config.yaml
rope_fraction: 1.0
qk_norm: false
attn_scale: 0.125
init_std_o: 0.00578
beta1: 0.95
MLP neurons of a small language model. Each row is named by its layer, matrix (down: output weights) and neuron, and shows model dimensions 0-191. Each number is 128 + 32 x the weight over its row's rms, rounded and kept within 0 to 255. Numbers have three digits each. A neuron's up and down rows have the sign that makes its largest values positive.
A block is one neuron, or neurons of one layer that tend to fire together. After each block is what it responds to, as a language model described it from the Wikipedia text at the highest values.

L4.down47:141175125162153109170217144107100129124102123127121088101127110098141084117135082167145133142160088177145101148100160161095133141168066078104134115094130162126138170154120148127097133104094126140043073108136128153120174116123122165150116135076160114139157060142170124162148180100119120130029109115122127116173150059181139097080136151068141104125114102113178096106127143149121128142160065113125182123108157116082077111161137127124104080093095204133139114140105042080158120137138172105159116153078098105165164091071138114151170089089151101124155190168170101127092094131179125141
L4.down73:125161098124092105126112138169143153044134131104092097100111127117153130198112155107149129096112094081139111144145094116133118124158078102205122128125095113132120152143113169099205170145153100113138135081147169158103141069121086147162207157143141103105130058106171105116155131071142077136102076177134154142139143078139152097136152096142148145120034141107102141118178148196126072155125100129084134178135158173108227188121110101133141145150126122145167206136067116143148105141185118147192168137125197127103135102119129148081132166116115122150144097146128094150123072085116111087
L4.down86:151084160200108117102096095158151095157126117188088107163143117085145168137118130151145096148145081153117058094101191108115116088122146128115190176140123142084116145149073123178191124185153157140101166144149100122108113137116081142114157137137134161126090128076122111144149162130182098138154195070156128157137064142095131184123144074157169111088118091099140166098165125099169115094159168051107147101122128139120163196134087184139126055143172131131107138112117076072060078131090115128143133110146191163170134128181076132156110154079136124127140121196129149139110160084106117141
L4.down87:130117149060182159127124142155154189154077129162154121070092124128126156153130142142155137117093142137095105134064160078132124141135127114140147169123131091139149187105139111163120128091150126100140121171159152128142130175099153111136109087125130145204049132179121080165136192083196123128159103135147086028154074173154087160132112094144200135152140102175128138146171106069102087151133078127078159172168112173115202107037134176189184118128132096126128129108174132106103091130152121132173081113157158155136162120100124168105107125127125127146138133068086129091115143158141148088
L4.down138:111165066094194140135112096135098087156118096114160189121135172147151159134106075169117139096126156116137142081100132120109128119108118056150130127139144126097109101124126118096128073172121178105163111106011125092212125119121095092157112106105120129131194127115091124108099132130061084132119108132094069129122123113127080119080134137104127116108161163158126138166177125094133091071147041084145162129100109144126184059104152185085136135147117127117125090133198085182130104101142118108151088162133114124107112092161123146100144124106175037143133148157198216144117149153136145123
L4.down157:135082119107166091132115108117113088142072148126111134138135148165144148143131170148116166099167135049206191097096140144132150080099098154087077117123200122103174139180121152154125102200151125086140095058133133146132145114137098136123134110138106138114116117135147151081143095128095126149185146071053104086106139154124097168122207152112153097069149086154165108104152122162085132103144137122147134130067106100128136109160121075088115146065079123147156127096162094195125102093096126132099101132099150098049049138092121183184114136092199130131166160124186129107163125153133097160
L4.down167:149097135166076086156093143133124081121135151107098103135088184154109149167083114137159084105119132148141138104119093147111153108135098181113131095123126141081189146127111084148136117203130127133198091118114142101181187095117085080106190170184164119117116160088156182063081104154169123067165112135188130133110072156111112153144138106092202101133126151106148062063116120090146153115109120149095168169099096098095083136159092185160163113152139140090059174092134146163119127154117105081156106100149143148152189170194107123100185137083142139114142136117128143122139173188145100137
L4.down240:130108131146103106158093162155140153100118119129128157202161095113180174130091146115113118129068125137137084155104150125180130111054132135186142094152119177152124153156151156105159105142134171224180120067170154085133159058095129127156123151040183160123120093121134113144199140093135159126149122110068150171112142102156128144189128160097101124116117178128149133130144109096126124156142106120101197118116134113121108138093120107161134166117077088150083117016133144075135174116152137106182161120085165146102123119081185143118159102094085110173141131100084102181116162092175112164
Description: Mid-word subword fragments. Short word pieces inside a longer word that continues after them, such as et in compete, s in Pos, ir in fired.

L4.down11:105136088053159128109093109103196140150140130156095131183163200141094103156184128088111057163165097164106137131100145084099160116111115135145098169134163078133104133134117130070143194162153150098099190098130099140125134165213099201179106102156067136115112131112111099082147095093118159134169108143141081090138178148104176113123100134087111162160181113063155143102115154142158107122168042110163126087146139131155119173137101120129125080121158143106157135142076103167146144146116070178081109131141127104107123111148098129175130129118130133134153177107128055102080083110079143182
L4.down13:081197152154062098108131109164172083094179120088172119131129152167160073100151142062101117099118142190121142078074133188112105098122083126112141126131164119091106104156104135125136146101093138069101168125096124165121128115087109097067132154135137147161157163104114158125095092091153095123083145075107124083133125201119115136128048130128105140107164117108119192127138159124104154159169060125041147190165140157105122124137149181149126074110147076126171131130143078113139152165166113118188151155072123121144104094132101118081073110128067083070141158084130117145083168133147119163
L4.down68:094166076130161111118103106131169156179101141141087127123089089123082147091153124126130090152127069101080141102169158132120106034066098119083128183156153142104189132115121078162116173119134160077157089129114100133105170101091091188129080148132086189135142090127175122121078069119078089164130143098148164130150115173103159108165167148110165162110209142200133186115165106184081191111132090178095106102153125078141161142125133108148115102161181122079171103098085132125155117164142117126156089106067143094085100080144110126139125111068150145130160113107123153143134160137124103114
L4.down75:135097115128134136155161105115176169198123152149150140140128124137115078106156159115027151090125070115153113197143119126095109165114102114055149073122097156090142114066125100135059090077154187082089097127163139148166137127183091160128150137144104113068121091122147108108111100122153086134116125149155110125125165113134150155124152126132181094074146105137174112158105092156124111099155024113060112076069117068103134110133122103075116114168112140118142131181121165159159127056149180158132160142127111130104141151183075165128088145127141076154116128121073111131129088150083095069
L4.down101:116186159091121108068124132081143095109101112159135113064079074149113156057124128175105132146185115123160172138131144084111114112107110106044081143100167098131163103114100126061133138117043109099158104118161108085146143170143132117129105142119186098111136148173069161084116111126130151095071100140075123144111161097141170130127210160164099105106135120178187143160117122127176157174122065069144154155140110109166118083112123145147153184153170161161134111141105107085113066120115106130202102088162103105118148164163129098193187175118101153133107151126166112084125133130141123174
L4.down120:182121119126102163156101173167108119109131142145147074121087113138092132088126140083165077070102103098102106155122070095142127162129133139106145105191172088109093152142137125102144103091100124144100143088113155095095118181165109176119144185086113166169168088201118165152213113119118143162093098115122155116171095136140116092120119146180061197084135184123221110146149150165105131114084087154155064151131140102106135139164064135116131154159116114086141149079138149103123142131178075138147108086116060113115092089135129091086158194130112117083109150133158077119119162152098197126
L4.down121:191074104150110111101138139106154184165173110144120082154137201148114077092174100142122079110145124166140119073142118162102123130120102111154122152017129063140130107122150137120148124149095120143135086148181146126092134121127114118123144171125155123129112088112110099108119062071122069118151125135141108177103109173172192049114156137098099142137191134081156151129090087090133191082096115124101096087111154100133152159123200172105143084137084130099172111156118149213145124101123134215119145113104101092160103139154090120108082125151127114105157108136144169158119111088181117204
L4.down140:094103151083120167163175113165107034124093179130135100122070139133079167089113166157140108152135156159111073100095101142106142083130128174127080152070133139146145132101057142173166156102099040147141125148104143134167167150134128192131145129172134158151154100153147136114140065102103127070114133062130073158121143097180143155145103115094133175161139140103056112144150185185127150133158181145179160177084122109073137182193098105156122091111147116152115159122091076137127104118065114142076143159095135121143165118085197172124124121158158114109111102124098124146151127143076115150
Description: Word-final suffix completions. Final sub-word pieces that complete a split word, especially role or title words like Deput-y, Associ-ate, Execut-ive, patholog-ist.

L5.down68:098129156096129152095148140108141149133158136141149125115142091162092167127133095128100134165096081133111094174125093102119122097080094151182133133133146110160108132137155126090152154090119152146141144173168114106141165209163151101156089132126149156146144145080139101141095125133122136093109153147098095127074213123162101117131113152124120204134167086095194164072133133081113120143205041125178105184137072119167186109116162137108134126107081058156172084134100091075151199119098146112132196153132058099098120144169128142132100204163151075097117102083160129151118107105204137131
L5.down85:137112105179134128132137148021136077074153121088150100156182151139106095166172142143140111090146080166156172116167164164175145144140143181137161160102139056120082177108118154128108124205157164153046125123172152138147179144107100156125134160124151108127139187121110115109100070159156136176191082163123097111134131101168164133127104104159143105108123126187138163166152089183123184165159175149064164126136166089132163199107139100140162110141100104179134101133142124148089173131095081139144150172078186092157166096133170122143111165131160141204104142143133139121122121115130128134
L5.down155:087142141132185155123110104039159122124174109176047148135118124132134107151126150126106096120120119149114109126120180154108110077172168125110160210132148105141106147081150158144131149100144166091100140126115099141120159125147181207124167121092109205149171089142145063122203089058110144130169039126169085102152116130125137140109142122087134113091171082071128167120176130155157111155205126075136146103103124136078173125069116123130106128149133114159134153205061107134112165136126082139137117132119091137105127139113103100165098189144160121186144159127144092138140125083121154191
L5.down171:140142077148185134134155135127119106128166090146093133075153146114114116133100124156166103119090103141125144110155139074104155119128122165103117133084126117190075135132089137146152114099109161147175129091110127159177108149198121152132142108110128092189156143139133102101195149108103117143166127092156084133111153102103155106124051143117128133070109071118112072104161167207127187117142050119111120134128161147108088089109114112161133139228122075121150153171016114156061140105133042127091153116114134091127214131169126159183178124172112151121132129168175140121166146117098144137
Description: Person role noun endings. Final word-piece of nouns naming a person's role, title or relation, such as secret-ary, chair-man, spea-ker, nephe-w, Edi-tor, plus colons after infobox role labels.